Weights of a small GPT-style language model, trained from scratch on English Wikipedia: 57M parameters.
MLP neurons of a small language model. Each row is named by its layer, matrix (gate and up: input weights) and neuron, and shows model dimensions 464-591. Each number is 128 + 32 x the weight over its row's rms, rounded and kept within 0 to 255. Numbers have three digits each. A neuron's up and down rows have the sign that makes its largest values positive.
After each neuron's rows, "fires in" lists the words (lower case) most often at its 100 highest values on Wikipedia text that the model never trained on. A number after a token or word is its count.

L2.gate300:176156111153113147141178085132110114100127182088100174151222165113087141140118167096084140098134151109189159083140117165050185096132117170146100183175087066156124098072142131137159165163127157144131116099150095128170126135162127144145068157153141107123116114110168113079107142143090125110156134153094118090090133193111146085202146115120124121092151196154150179108106098138192186113061
L2.up300:134096165088165121132145117157117128135128153144149124150190142118149172149149196098085166140135183134186108051152081153117183177119070083108134163143101070135170070106163091117119166144131196157127131154100131150168105136089136176109103176104149099149121141095156090089112144197110091134099177115122126091118150143115152091124119120112126128069111175114135167106074089126171202126040
fires in: "gold" 20, "goldfields" 9, "goldfield" 9, "bronze" 8, "million" 7, "brown" 6

L2.gate501:116177121174111100136141097118138147113126085142107172145112102114097122161114204119127091132158162168127067061129110079102111149125121121171099152106152115187121144109078138126099137117119139139036111092144131132165114102087101102095084125102127087113110160129159152143137131159079182148096177158175136062134111157109131160055056066116127112096147169104095098176127152144152161129144
L2.up501:138119122178078086183079128106038182113165138123039122123090113116077149180194121163128139115136108139103166125118135167121177097113067112114137172161128119139067060203124138139086182116096187113102123140102161148121086105105115153168135123181121187089117116127153100094155111082147063147181099121073153079194101137137120185169140149103189129155091128108071172159168170114097161130182
fires in: "first" 36, "one" 13, "each" 6

L2.gate1490:112161075122101077108140118125136206154129154120143124100150088110083123173141156158117132123101096163147131090132063073103173059090141120152087151136167101135097160156103173143142093092090187080119180126094151173132074096117122123096144144183122143139116171193116159147156127105053119168103170169110173087097119172123069131129168105141167129103119142157096180092129118108117086178186
L2.up1490:105201117130113128110162185094190119159116127145149119070130160140106147140123122178151143121138106149098150149122182155107164105113127098099163172189077106109139189124090134177164115141106139105095159137045079142071077112145172114175130144183142177145129135124081155162123130093123069134150150135137109109133112174207140142103157150096170192135134080116097150113162165137174118129122
fires in: "first" 42, "next" 11, "last" 7, "past" 6, "second" 6, "opening" 5

L2.gate354:212085138159157158091170176113152120099135131150093203168090109140135102130111117090129141138128108086127155133150084174132132138146128142134112120133184175102035130101110144117104138114100140183083147098146138091130116145150139146163103088122178095125174101133110117084100152156143153131152129096105071157093094153099119153118123138111147136129118137173113061127163076099163076109129
L2.up354:078154119109061134130081121162092065103145156110108076121146174098115116167103109153130147096190129030143147116083067096082134064084136025139126122192147074169175171083107119128126101145099107108135141152108088110125102154120155115073100134109156119166083193123084093169091159062115098112172119138108107127126181169128178128147117173130140157128184103059132090125150140111108108071148
fires in: "a" 28, "round" 8, "1999" 7, "s" 6, "record" 4, "males" 4

L2.gate184:140105178154109170116166087172105137119158145049109151084122113130117123141087155063045100129147066145157122122103119107156119079138104194145088217180144123118141229159164173102132163124134118153099101125131150143086100128121158148157097141098122097125151130145117123117144191109165156082102146133102080132173130135184111172188088145129107138131197112154122105186092131084154124120064
L2.up184:071129116083075137141199115157172117152129175136109141121111152089137084147178165199141093139144157075095104098113140150125111116119166147147130150143170103195125152143088099158112103154083148152056170146128150062165126199121119082130131116130082103087207170172100125115150210162104155169150068118136132184102134124158095133162168120129097140121165123032146154084150087099159093175147
fires in: "as" 68

L2.gate1038:108104131157140085154204100100142103151068114138140076117133094207104135137162140170169127143171120107216171161146190160169109200061158135169121153089104141125130135093091124085166121131162128079085107115120092147105146093135120113193150108202186144079115158103165126127101144163112077080176065098179142081147131139117118120140031141145129142146132101101127081120095192152191119108087
L2.up1038:167158103166154115169178059154119151107076143126083134122137104144135137127106137175188121135102085071153189055128173145168181161175164145168166147077142108134124219130162096113107106115157122122123093089145185098081168095112128185172103119126155150123152181122188103135073130151161165141143158123084095107164142130133086123121072124141146098144107154130078068102122185125132130104093
fires in: "also" 36, "finally" 6, "but" 5, "before" 4, "and" 4

L2.gate710:169157146163139105100135143127103151086115139114076173103185207134113056118114130150133113071109150149106122097081132141098092122051095152157189127102156147156137118089142157194186200141119179109129119127177091122089106151159130135179065156132130200132117142096121097120127132132160128084132196113109143081111122154191185129129102096135222137131133133165120157149120127134166114063116
L2.up710:140146167119091165115112150103096129138119099113111111114162178191135140152106103141148103119165179140111108110074119123116127110056085147163196080158145141182153159119161107136159115143099161175143134124123115120154164192127105165140113145126124181136154112132133119140119171149118125096064177123141142082101172120162153130100135139131234091103132197108142196119104165170100110063076
fires in: "gold" 17, "silver" 13, "goldfields" 9, "goldfield" 9, "grand" 8, "goldwater" 5

L2.gate2234:111102167058102109095184079109086095141123138145125156083138158163129065114116195097151125108093197154109136160108120181128178075087179132134136165173142153124160062141109109115190170163088094114132123131123085057150131054127126149156070140144135070183148159144147175077113143134107150111070203130157067110108087114145191103064126140162169105137139189137114101115119118115100161104117
L2.up2234:095139111140061135135136100130131139123121158120133101173096136156145109091141137092131142085083124181126155103105146165124119152093159141114110192141085124143123169093137125173185171132127154125133123144136135074136101148105130127116127070124168086106131138075098172106151135099149149110119111152038136117170108114102173180151116174152166119117103148159125197084150093145072178170184
fires in: "to" 26, "with" 14, "through" 5, "showing" 4, "as" 4

L2.gate2307:138114081171107145211122179164127159107132168126091131134122123125146144152175092091142156112096093108106187129138177152170161149119110129078078147075163140179086193120101186146136164105166123155131079097117076130126130138139122196131117140093109162134132165092126111087087126152156094143133110124081113149115142143111177139127107127086109142128100132059128182154129090081137113138155
L2.up2307:161171122094077152116179135124161148143118114178100082179059100118089187145098175113129229125098085121093100069138143162191152119148130099105135107074151115145149189216142120154212073150144135174126169106159140164139175122165119169122186148119152136177151121161147109137096066134134116112118142150169127108137153197136129119143141098118112146109094114184131153077142146132100159131113
fires in: "he" 25, "the" 15, "named" 8, "death" 5, "was" 5

L2.gate2535:129135132100128161088131114117087118108120240089134104109147133114138030113121123132129155189182141105126096109171093130084100130128159196092106173096131139146154133103141140161137124070168093151199141068173096118153155167171105128126127153116088134078117086070177163119126118107146161055103111147136082118136071132104097142069144077149119077141118098141122111091134121130092134165153
L2.up2535:099124158102075138113121156105032079107143157142087126073160094083137091129116144169120101099102124176137077120117138135099126095125113170115097160140166107121165103122140168164115128086153136099142107068106111147131123153186099118149114104127106162090144070131130160117101108140118188087151070159138139164072103140157103114103167103155135067112118132153176142161110126094068154124109
fires in: "february" 14, "march" 13, "june" 13, "january" 12, "november" 12, "april" 8

L2.gate2102:172212111164136110055136153113103044115073124125143126167130144119087179113094117088130187129127117137111154066140082148186129168124159111109171152128101155092162104139172074110152142177134119123068063097059146100156120133091128081115141159086135010139140096135126129157085168146130134138114124152055112121133178120130125123173156149155154084151139168147126106141113115067127156154108
L2.up2102:069131192111120121091121110100163099166126120125144085158151146109057105123107152074164111131140174156116069064098122069175131145111119103063156125123089135095148074178101099085127143173136156127097048114033115120177100113120139110162162160136102048126114090095096157141076166139157148046133107124124142143103175080137111159143155174161130100167175099147174108113139115090120196063113
fires in: "they" 22, "group" 15, "band" 7, "teams" 4, "their" 4

L2.gate445:164114118090107099123131101097130139141136139128134162046175121107109109107142101144061104113145137182095136168123154119093111132136117146095071115090169156117135152083086153090170176179146123091135135115152093102160100125182134071137078169139166161105157103117120097147137138132064135110160093137115129167138092203164141074133161119188139097143136092104126156114069077137146119138118
L2.up445:186126049066144153127135073133145176081141159158165137180102134083149129076103095156165167130175126053118139088032094101149103143131112131097130144147116117154104110118135117142140130125088143061100106152096131152051115105141143103109140172107128108070107066137177092162173093144095132103165190138137148087098114117091103159106116134119126196150161083156154167094121180097120157181178
fires in: "to" 65, "demand" 6, "help" 5

L2.gate791:160101092142141091151152087127182139079098139076113138096156138123122104128147184147143171121118157133128141184156109159163116092164162080118190106079149059154134150158113145094135160182091099177150139107126144089154106091149173122084101160080151141056117106124094117159082170098102107102148108145118144122132135115118131064117182058186129094163089089126115090084157121162114140107131
L2.up791:075093160122142125174150104156089182116099063080158104088152121103196128127113175097131123146144111092128145176121199167124185117128144095130151130117101102130094171132119119184148139090120142109160204112158115132080114112141198114108111176122177173181152127127093141175095141104158103114125107124092088120122155086118149079112143094092160088156137090112147130107135086097081122103143
fires in: "in" 46, "during" 23, "at" 8, "attila" 4

L2.gate1844:141162093168098123099154115121082075133101142038118134169114081169146173089164153125133126100156092111170105051135138144091108154135092083116150126105121112170092114177125153166166130127135072158170093094099187153137093208100170078101124134114178058172102102122098108105096127181150154105145146123119145164096099090098079090168125137109141073079095190129068141110114102119192125137127
L2.up1844:119129180162135139099092122112163150124134144118047086151140136136105133138079157069085174093122112074145098164152216169148210113132089153058119092124147140167126114164101109160151112121167143119103102100137121094137146119103090153195126150139159131140127152145132108179145196128134152147137126173121114125145156135119205131188094143169102184120161062094155174140187198137083152111117
fires in: "he" 34, "the" 13, "they" 8, "his" 6, "with" 6, "their" 4

L2.gate2378:140145149155098165098142102133102103115093124075141135097123139129119059136120193144125155147188089131130133097153186217117179155070152165186119145104167152164132096144127155112184118118086092130098090087108164124113103112110081066114073161171132123067142130090080215126116153101090082140112165179146037108095101152143132075141110099108128121109175129053128152123170093155136100115080
L2.up2378:139205158122072111117105137064120098100114102149152143060144122084082088170145108149178135128156118108120132043164162125129186159096185136148099140120175126148164085128163136163125079114200145112124122157110165205093125176102098085060120201172092090121124112135115126107146146086108123161179121141188158127149135169176135130112162093127168160071149134087105155114147112198120137112086
fires in: "first" 85, "debut" 7

L2.gate1719:141140092142066160142111118185141070111085115131081121129148169165097151091107157137121091137153184141083086108163117122102104112099119182137137169114140142094065144165134171154103116102099133176145146127166120141144103128156153113085123109085154087099175170114129131109077175105106108158132100167119130099141088140138109162155084123124118129157120098107104137104155129153106112138115
L2.up1719:158095083097107158131085097137118179116114134122128176100119150182129124165151162140133136118135066076149200146130221081111134102110160161151171144095117144171116120155127061167128188125113096118110134121103113123072120057118144126193171174162131105162115114138124161112109131112166117141218150135104129159129147146102094106136110151193098070149146163136100121119152143140063140068108
fires in: "in" 47, "preferring" 4

L2.gate1046:205095103185122149115204153092161093150113089159100132139122097093132200130079160152111144098135155109162112108093124152070153083078118117148179118098064219178107106126080179158084196063119175148114172092106171116163167132106087134140063111255101131091145159095110156143123156140122108154129142063090193129134121115167168135163076091166088159130095105082094059198210092159140131075145
L2.up1046:132115158166116114148134116123123115170161114131108112102121112131129163084135130123155085141155154159205108180153133164088182145104110142202158146124107112119139101123123115075121139123146131192078144091092149110117167150159113124169081151185190112140112131161156208129143168132094086116110156074123115101123142062112115077185143151119067079152141133146140118178128081147139123144117
fires in: "however" 34, "but" 22, "while" 12, "although" 11

L2.gate2468:110137183159166126113125164135078133181124132114141155091073162127140155176165190087167077132116122095159162135153140117124164125149198114155108119058182150104131091112135115068184101116077133113083145099098135129152173144089113078164102092154122155138085111164091198187121066161045093062162161106080160124109149119110115145185123143156136137113171137118153078092171159116183113143077
L2.up2468:120065121152143106151078160106076180111159134129109126124106130138124075150138107130198121103101144152087188091082105087101124125157149140126138159065194157057114134115133088116135145102155194114110136150066144093109138128133096118130118177097133108091095069109140123153142104076067097160135146152125095092166104114097106098169166183155119158152111148169112145097093120161148083126098
fires in: "as" 72, "2025" 5, "the" 4

L2.gate1328:150165085150170099040175162113171106113026119166083162154113163171127086139141205098160131134124173069082157126141085070182130170196094108132141154052143146116104129157108122078167121104101139203168107064126171157160167109118094070138096151160134065061157133165143194127047156174086171162058118122096096077126093168066142133179089079109074166108142089167164135109102092107093160135162
L2.up1328:147087123117155181108117101130188155115135153166156164146159150124192126113100136143146130100119167106125178121167129128143156115079165153121163130117114086126134087096138129149095204107150135197102123099074030135171118141121180130123116150135125109124129146162133133101133193109125141154128092156089135225183107106105202167105131141107082181205118124129101140095127125189126112103188
fires in: "so" 18, "she" 17, "too" 6, "but" 5, "and" 5, "he" 4

L2.gate114:165136108155191161119115106154075117097100103106079214092148149126117137146096155136173153177170078135104169138125074146079118144111149105170127112096165090166072148162162093144109131109139053168097085125154069163239108139126135168096126095154167079084107126083176055133117173092173102144175122199157068157150091103158145170122124156130091141085119165114119163104132114136119098122130
L2.up114:144150127121082083144092123152165158185196146176157106115189189194135079137113175142110077126086158164130152146105154122142068108184156095109158098118148138120069134165131085113116156089105085192085101145179147151146125128029075140096204104154104128137090076101098227112111098167112148120076128104104141126102130118127137103123152135144143178247121137145152071122122127159090101130161
fires in: "who" 53, "she" 9, "he" 9

L2.gate2521:177144113163163101115149134142140120148143128124036164136172103112125131106110108125105148144168112128093113124155094127122116107078159124160135136096175093172151088154128131119118106132216098101102092090177106101141145086123116051106108124088173128112124128088115124144095088192078128122115146147112098117175061043147105084064109080168154093172163103149181182159113158105124119128092
L2.up2521:132149130121119114123140109107064132136148135117081143155139134125142171144141160110092131094203098132086102114107136087088165102118151122144123097103212091114181126146151157114071093146138056084142102129117122144102108122162117092180083098081197107150045138105141140103149122153130140166107132116173127091165074083118091093137198078141125139172124186128177178210121149120120124144145
fires in: "of" 74, "her" 5

L2.gate1305:146146138169132107116130094157150114183127117105094140154136140165182111142091169182151115074184142108113138156144114141144141140064152175184133145112159119103146154152104046116206125112136085157152101094138091094166126098136139120163168120190111179097152113102111179160113171173108114151167137120110065094097182128085133116133096155072099108120132181136125106155158163155097151115181
L2.up1305:126145142140138128166108124149146107140148061117096127123136128148162150153149148141113109130159094142159147170113098120136146198079111103175179122139151112153141117119138142127180164100159105162162115131160084157150152133122151119134147107178067142129158128122136154198131167177059130137191125087129111148136115104098077107098106170052059127158113095088075116158098114207122161131163
fires in: "while" 20, "as" 16, "when" 15, "which" 10, "although" 9, "because" 8

L2.gate1255:135115117147077118070140100156066098082191103130125142092132082057091137087133160099109138140162083155118168135065122188207119111105137135110199097166137075119162097167095118155130108120104135172125113107136107035152200100178165084163136153078089130143167083096082127120141104092097149160124177111130095116126214137099094074095130168138120084125134104144134122148195109133163094092116
L2.up1255:082097141165134139184147147151099112164091138137169123142074125119175082164094148075098170127144108132088161120162145150117138187136082147171094091085128119113147137171109093088151111080132140086089121126158179108120143064194135105107155095172105125156130110133138170115108102192159152126120096149141037071114143047163112110222079174119036126143139139105092128122162167142128159053119
fires in: "in" 22, "while" 12, "team" 8, "during" 8, "the" 7

L2.gate723:137101070085168132121114132157116127139163166172138136146145110133087137140079145120088081148157146148144136152090109130165140061109137133160087124097170084120167118131128098071127135126149135094153137120128128157224111131142112102124090116134110105150150159064123053095125146115153115124143145127128101129099119081147138113084116118153160119155112143118154161099137095122113153140129
L2.up723:157157147090101144114079144129134042120071179098122100117112128117162133084107051118160146102074144156125119133105188148134155131185144124144137095094141150128153104104150137114118162121122065153103139126159040152116092210193181170115097157112154145073130152149115147153152147096104109119115101157143109118122101152093132136092105169123077086146120131136119094193102124156165101135117
fires in: "march" 17, "april" 13, "october" 11, "january" 10, "may" 9, "september" 8

L2.gate1633:145160128071142111103105153152148128139099081112099128158102109107140187197142181124181114123107111088098196108169137153165120136152146085095150124146107171130110097102028132137139097154083102085113134116127139097100155141095191120162145085214130143129088123168089099058119142162064149118096084067039138091118143060132091123111064115135141150096140155117096137189090153120171108148061
L2.up1633:155101077137104130170153144114153175099093155069130159111147080192136100105169224154168165137110132104131164172095090132171152181093137113091159131167153139121168152105208100137144099111174139129099100131128149124064153118113169108117103068180173132071139055094108135133100121116106079145070132165130148159115073129118149122124107169100115123145116055132057136133120125128122074101170
fires in: "also" 52, "later" 5, "further" 4

L2.gate2076:115137135250106164123159140107135070156056136103106098100110109097154131130118185127147084143125132078190151144132167136134149082177123124116130165140147150124126116126074083131148194155160110115103125114122130106082133157154116154160148101126115089101125170096078135111059110177132128132198073136095102123112142166093163137154120146153159133118097132140120132128134133115165125087163
L2.up2076:078118115132197166101095079152073139152109110106148154151063160099148101094102143145181155193068151157120171169174116129111114149141097106170158153122149137134142167127092106154088163081080112128124137119124101091121140183127140142128160138150136119101084100118130151110111141101174152179160123112091103130081148077179126103132177182100119080068161169178143088100129120132151117140091
fires in: "and" 99

L2.gate2127:082143137081147134120125122110090177145103165081135087137146097115163141148145139137105055180201116070084120187116114122077144132101099169164110135116164115116084123151116125085183146099103125147136129091136158142070134148150129099166166145135142153121131131026124130108084116108152110153181183113138111180123144095117070121157170140110083090150123138169101054122133091110149188112128
L2.up2127:137169075143173124134112110111135172087142133144113110159133195127110135117102073131141128136144163145195167093107192125088158130163132152094134099145100119118143088142130152100137124141126056120045191099148105172077079135067127134122133144123138107112117126143142101160112185122109168171115111161091142119169110089114083137119130109154147179151112126095134139143127106119153134094138
fires in: "show" 10, "bands" 10, "band" 10, "event" 9, "group" 7, "events" 6

L2.gate2236:173120096145147083151143110084081136132066143121072193126101105097105081165117177174175104100115137122166123181083117133147144108129079200109118152125179121101081105111186085116105166145130146132153141118149135158119063080106175111127130116098132129113104108120115188138146165150117064160107121106150140121143061146117127122188083039133143127114096113100081112151163149147100122159167
L2.up2236:111077091117110105142138135111153130095100122059121149150157066125129087140149174132113126129135112130137141182150135145109129188069099096157115178074114105206179193133127128147152126178097096129109155109156111159147108108134164079102166147114139144088147182182192133101103140085100137128045071107076102137123080142162077174151151114169106150164153067166172123187114140179033103163101
fires in: "at" 26, "by" 14, "the" 6, "in" 6, "abu" 5, "february" 4

L2.gate2137:118085045129142154081166053132142074110158174149115192137120096172108132154149109096115114146164167129116099117120161092126130139064181126161124125148122085154157082138083130138129131168168156149049069072186061092120109104140131148119110134140125119167092144163074164076076110141101107138143135056097122176108091114178169124130107092153162132164130116148135143114113070065100131125127
L2.up2137:079084047105091122127164088092102124132143166111149112099122106196110112167131107159103076109128178199129081191083105074097107140154112142093111130149150118125182106154107085123115109112179171155136071124133154128161120150131178140151152106092090107172053082117145159136138125135115107075166138056178169090106114125110130124156164128138135142157075110126101185122131099068150149126165
fires in: "million" 17, "000" 10, "billion" 7, "100" 7, "ten" 5, "of" 5

L2.gate355:147132124124178146132200053191117112122138192055143189121158122124150105073175104152118111161163114185163145096104094125115173098122121133187140134101130083178105173120121171132190081147123092129132114084161135126116119158077203102174119115134154158044168101118125146105129115169095157120104157129081157118126121164105147095162151099131099110131178129116106126088111106117161122182147
L2.up355:123129142071200133182139055133154146149137178103147138138153140154176103053149098194128119130175153164150127093107049106124153110089070117153102131085174120128150139102147123116137134185113097183102119107111156125130034174105140062176102143140169102075107101089143183121170145147139170139090126171131122102139110156095124092129176088120104161155154142057185095139166139103158142171126
fires in: "he" 24, "him" 20, "his" 11, "who" 5

L2.gate715:169142137129104122155161152124112116098136113085124126145176110128114086227092132102177098122194119134168147133133099118158118133118139094099137173137129152182127129148079132085166120150097122151094055099175120143101138071096115097116066100122104120098121098118136117200119117173110143134174101122102062125120124166140135155118160116099158117135177141144100093125143140130119158106116
L2.up715:150098105146151176154179124138132129204195133156157133099080158116100135119095157090093097176105119069096126100100095065174099137137110137136148118152119176166106130181211095090179101182152108169102090104073113157152131117162119103106105095119142127143172113121079119164104105162150124170137137125162136111091137097207172118036171110122147160109186108161163104107147160089080113109104
fires in: "was" 31, "were" 14, "used" 8, "the" 5, "a" 4

L2.gate227:113120066163115122138116150139159139088139156119119137152152145140120176161100129103116163130141155052130104057099158164111116103112156159089135144113108094123133131098138115100106085057148143099113125084132217114130117122117175103152086112171119149140150099106165135162041212111134123224133127148060125109110116120170102149141111090087168173137108095077103157101168139144117159072161
L2.up227:140159155067112094179123096127108180156118148136082163091170156123085114114159105132111106133139120132141134124082132091126154112137095107118096090125114114165156199138130130137088134146144093186132153107106110146146099147182135127106124172074204103153136144146070149120158132098119119110092073157120149168119115180120209121070084116141141117151140133139101089133128174124099144146117
fires in: "1" 48, "6" 5, "2" 4

L2.gate177:151105150107132143098157112116155084146138156131162210140187076123103065136134123127117098138099143120099085148116145088129137117088177083123100158114152141170141154112116119144133103172097085127125057108126106085146110092101130172117076169179085184150054123096106149146089124118127182143133134132076116132092101157094133163115172125118151133130167109087111132144085083109186140126137
L2.up177:140081168142136140073150144067128088079111118134116172113145025119106132182139112079182153101075132120066130141131197141131115145179154146164110110071142107092124108165145111172072177117156166143113113082099088088172140096152129147139149109116107111183105073128141120087207151150135104109115127101122096106136131123151091122135164106119162138115124104130152120123156113098098153097170
fires in: "we" 15, "you" 11, "they" 9, "patients" 6, "results" 5, "can" 5

L2.gate1613:126119157127061108140213159140122141168126068117091145126142145117151085108116070082076109091166144149146182139167099132131183086113120141127130153151141105151155079184060152105168093170128105122107108100113103149121133111131143149077086110152098162121111097159132075135108170107066136149038161141043132181088087142152073126142114129169160150112195120118116134143125163152121175124105
L2.up1613:184133118070127122192093111149094141079167162117059124065114149145115110146149132123117144121162174157163164175128124153110119145082098197154095120127080113070149145118124131118144131092125150100085117151129147151158124088149154088091143178132163113129116144113147166074153112087098067146098099109127110105108095132068133099136164135113124131118127125232119197111050155204052118196111
fires in: "to" 30, "the" 22, "in" 9, "during" 5

L2.gate237:176109133148141141180163091109131168153137208113079142179154111108151137166175140072134166123168150136156129113152138145115119086167152129107084161097131159075115074129094164095167160108122146100149141125150140150160144146120167099061092081164091165071136088104075077122146142109168164142117132089149092137126115180078130186086152125071145099189148137157159137152195126168159109067129
L2.up237:176081108086162095118080063145176149151115102094075118145169154094151153067134069132115107122168107132173149124103124088094117124116103163130101146119180122144147143113112119084081126088115123144125113148157181062113163128109171137158093083108172179107114129154107144138084159125107111177112141100121104157179142098105124133107143174158168108177142134153102094146131181126101118104175
fires in: "the" 91

L2.gate582:118156114133140197113105145116138192108096149113093112182135137174135136055043118138079177161125104116146097130051124167123191165174100111165197137146176134154095134136195091122161082179205124126131118105111125037116141122142120098120101079090080182155126162048160112142051085143132161082150143132091119141146168150140147112042135110109142140139086076140084126107115118151142110166117
L2.up582:129105153081053113151163067156165151094099130149094142151194149155172140094126156208127129093107077158104100089083140130073155138155150139127134112169153114115130126158165118128121111158164154121055115123116137155144134163133086052157113170124064122051085134141102082092114078136125112083129106134055174101097128197117066132163153128077176084109127098142106141076124024170124150135189
fires in: "götaland" 36, "koiranen" 8, "joaquin" 4, "uttarakhand" 4

L2.gate1484:187140125107101092145100143103143105190129181137061182114177138143140126227135155128059091179154127130113107152171139127092207121128124175165161156140123113109136119069096138130189150126101168195096174115149128125151120098145102172131094133125109147114159115095157152102096155110084183188114202098153150146113118084116085132103157106156125097120120188135103185135129141141147134107090
L2.up1484:148156161116128113155149105107184075184085135128167129185036145103180174092150155165097096172092151080129130138099156061135162046107138124082128103152132082117089080092169101114107144117167162147111208121133126133146131105120078157158124165108119124131077154113069133187194162096184179140135142133135132106161129134056111162187179127083152158150114113093088146144117105169134153120136
fires in: "1" 33, "memorial" 5, "2" 5, "s" 4, "scunthorpe" 4, "3" 4

L2.gate945:098157132108149098100116102162103159157156129116115117125193145117116092074161094140175124126174129185080158159077107185121147102144138100159195173131153138120112152081047127116178174167133142088131092093174082070161160135150118150173112090150161092149113123147125113186140140178146139108104131112162130121112083130089108136102177226181099135175206147104109129170176242109093094127152
L2.up945:065143178171128140117156123105137160150136144145192117144134143187082104128137131124097151086165111183109131118140121116163068101143121124084111172101114134101111182147166117077135145139102041116117122120084106159123108117138094128096143095140165100172157128089129127158151157107165137152139142163094151106104106147149108118159129132094100106110142114123074145181147123182093131125103
fires in: "who" 40, "where" 16, "which" 16, "whose" 5, "what" 4

L2.gate2274:118129107166092148150078114076176125131143077175095095162127111105172123105110093077145152185127104130102142161111185151149137119156172109126123098135124134155119099135103167049153071157143063177143151136210121114102120082138167169105079148123125148106154133099092172152125124083165197130086159120153119113146105079147127161144179136156117179122118150161057168130145138136226115135134
L2.up2274:139087189111125125160155102082135158143127124179080123183175127123145140117211080118125082071108123174135130124123163144146127060104137127088116157121148112124119109128080179138121186152180076145174112146124112135096210094155097109063109107081159133169154114122117150133054074107083089116145105147172164200122081163110133074143149103188118095154158124115141187144152128119139082103135
fires in: "1" 27, "2" 22, "production" 7, "reconstruction" 5